Weights of a small GPT-style language model, trained from scratch on English Wikipedia.
Size: 9 layers, width 320, 5 heads of 64, MLP 960 SwiGLU, vocabulary 8192, 17.2M parameters.
MLP neurons of a small language model. Each row is named by its layer, matrix (gate and up: input weights) and neuron, and shows model dimensions 192-287. Each number is 500 + 40 x the weight over its row's rms, rounded and kept within 0 to 999. Numbers have three digits each. A neuron's up and down rows have the sign that makes its largest values positive.
Before each neuron's rows, "fires on" lists the tokens most often at its 100 highest values on Wikipedia text that the model never trained on.

fires on: " by", ":", " of", "=", " after"
L5.gate328:497516537510537520526508533479474483462446470466516502529432666538513475495452516464503455499484494501477528490446408516503516526482481463457480497512495483511502582510450557586572499486411488518570526529531559511527515513519467550544429528496540531568521598498559506415540512540549480435
L5.up328:463541534497502511501452501515445464479566488437480545478514512542480563548471417529488525534479502494546454508432518516571478490523522580449481498529482500563491470495510440534556481486524477521527482475514481522441473504490458499517488513540502486562495522537531544511553480494532539471

fires on: " Pa", " in", " Ka", " Lu", " Ru"
L6.gate728:466481527549540545514524521567534492476388494506501474511479534513486549531566479492509444528481561427525506494503499532467493461509535475543436555475576570546487517511435485440534450551428498545532491526493548542538480519412561509466462427479453497512472546443492488517521498494540430443
L6.up728:399451460538450505449530497488521555525475493473469486518494519472498453476503426482427454509488543463497513420510529488458462523510470475553515531511562450533456493470448519446491566528496516476501438524414533438475512492577509474545510522489529525500488470485498486495569517444586462489

fires on: " He", " he", " also", "di", "h"
L5.gate810:517473477529472472547465533479486532523497524552454505565495536484521431479576485452509473472477566523529498470467472558506458453413515534513480511448542508559444482565443411461526471522448580476502522535480498486541544442502551481559506523456533544523513544506475536572532495474524526491
L5.up810:529463510466525478509481482489497487504452459561500598566453466460515530534477416498496492509516530552571482502449441567505522495521573517577555552436465556524482408524533464507460529496469534508553474500523441478495511486478465475425472463541559482490490490483495490549519466509493461494

fires on: " the", " first"
L5.gate918:479528540509445510511479548448423507487582485534527529525525424519438457490518479486522456494495496446521538496350527525477520504471541545482478466468410515444519525539509448575442518540458488496496463498516472530386476483564551493468444489592458481588526515442567494431542446500527520519
L5.up918:520455593517429483482586504527515552429438464490540421492492520548531504448471453465437493425470457462488430485441475495530486494530467535452462495513512467505529503512500536422512502470456453502507495514442513476471445531544468476488494546489463465495493505471484508477486456473500499530

fires on: " a"
L5.gate414:499480443567487448440507522451481491512429380529521490517494556606441481560488484501520501530462494488434465452564508534513502490530460586498548505507510486535541490513494515504509563482445464492546619514494473493502540488539522462566562533507535473555543539499507531499498502546557463481
L5.up414:510474468516429479455569534478508486541487394473506476529491480484416476582444466494505532524540484511484510491534474491473408517504472507507526469486463507547487524474478560406512451468416492458509557545471474468473526542493542462579478537569565508519503581548516561503547475538518470490

fires on: " A", "–", "A", " financial", " C"
L5.gate924:483514516504500506488503502555465534509511518490549552476503456509526562515480488441542548497493481383472467458496567520485495451446529522404451495592498486527513500476591515495479553557469517445502460450480491520560570479508498517538500407547463502606589469417548562511422465478533507549
L5.up924:497568496523511468458432492529492483536554510512547542447468494509575542568487446327556521540491520437419517588507528502500490492442518515465477466548468486468544440397531545490500584521530541406537558508482467461550579476453522416513574479562509481510440531480490532428440527533512514540

fires on: ":", " including", " as", " include", ";"
L6.gate365:454465492466490546514489424489448509500429486467482494491528528507474639507505417430521534532571538502513512575450505492459531443515522478451403542492513492389539539592488526436442493503468510535557502535496506471519523480445526513535561505511571508504482512494482513457551528569505447490
L6.up365:466440447497489424565437554534507508479540496561482484478464523432525416479431475538465434460493530482534448527466457379536445504505480545594528544500524510462516521445453459442443507499528460453469544470487493469533568431511508562476470550465502490480516416548505510498522464423473580500

fires on: "A", "ka", " A", " Ta", " Ka", " Be"
L6.gate613:495517505566511498606463452540492463529590550449510477575506379485515487492456480499501506497497542527491528469544532569592492519472478513507465592493538524520518520485478506527488542504466460493501560527446551487557466443473485514548522430475414552513486534554457471515424459436449466488
L6.up613:483456491537538510540609511506483538549479497550539534535468499534471563465521444554558557428455525506511457514444442460515498459541475462522531493455486541487525495534518509479542573545527526522531550493457430468478543533436571471521522472454495459500447473517505529463499428449574504496

fires on: " he", "n", "ch", "ol", " they"
L5.gate294:499523587493478538468474456514534521525519459441534517463500460547470459573490451545433513531481544442523505534502547421608500504491497512486553459499526490505487509531516438483465517441529419509450494471450544460416546457532576474528545528579501494423515558514573537468525474597523471534
L5.up294:478455547493486465504500503508545556538520513433504505392546512488431551526487443524448407574511468437538512558488474494538439599471473557481494555559493490534474546475535457541492457522531500536540439459420524440547562508464498473489538450528424456536552528520536484476507481541458601487

fires on: ":", " Time", "C"
L6.gate933:514468521518507411517537500495499524447489481480474526535497459546593488438505461492475489537583570452493518453504523562463541470492495477482499527509443510476451593525482467514504441507495538593512534464459500502528582560497451518504520427498432506426498492509471559501532506521494479521
L6.up933:527495484529488509527455470512569506509465548501514472547467496511468464508527562528505572437602514532444520436456494491490475518478506487522511576482505497493434474487527484519519447467513502472436542609533474532555521518440447588479482496482469563506528448468482530613530538499501498573

fires on: "\n", " first", " only", " an", "),", " a"
L6.gate524:488587518516495452503487448533498550481508483497434489487512436473405484515479509526492483554437430556556530481544451518446506470479488492495512515516520482527428491542469449455552554523438502488486510518507519458553576528540420531531465556519525499570527545522415489414495476496573437452
L6.up524:538480491557464456496471447487475472534525537463522550520505459516573536494541421542501409567502476503469534556458419521505596461455540511455596442458537526482506450487493576486546543531518500462476509539556468505471466465479420539566449471525496508551541549475567503474504472489486501475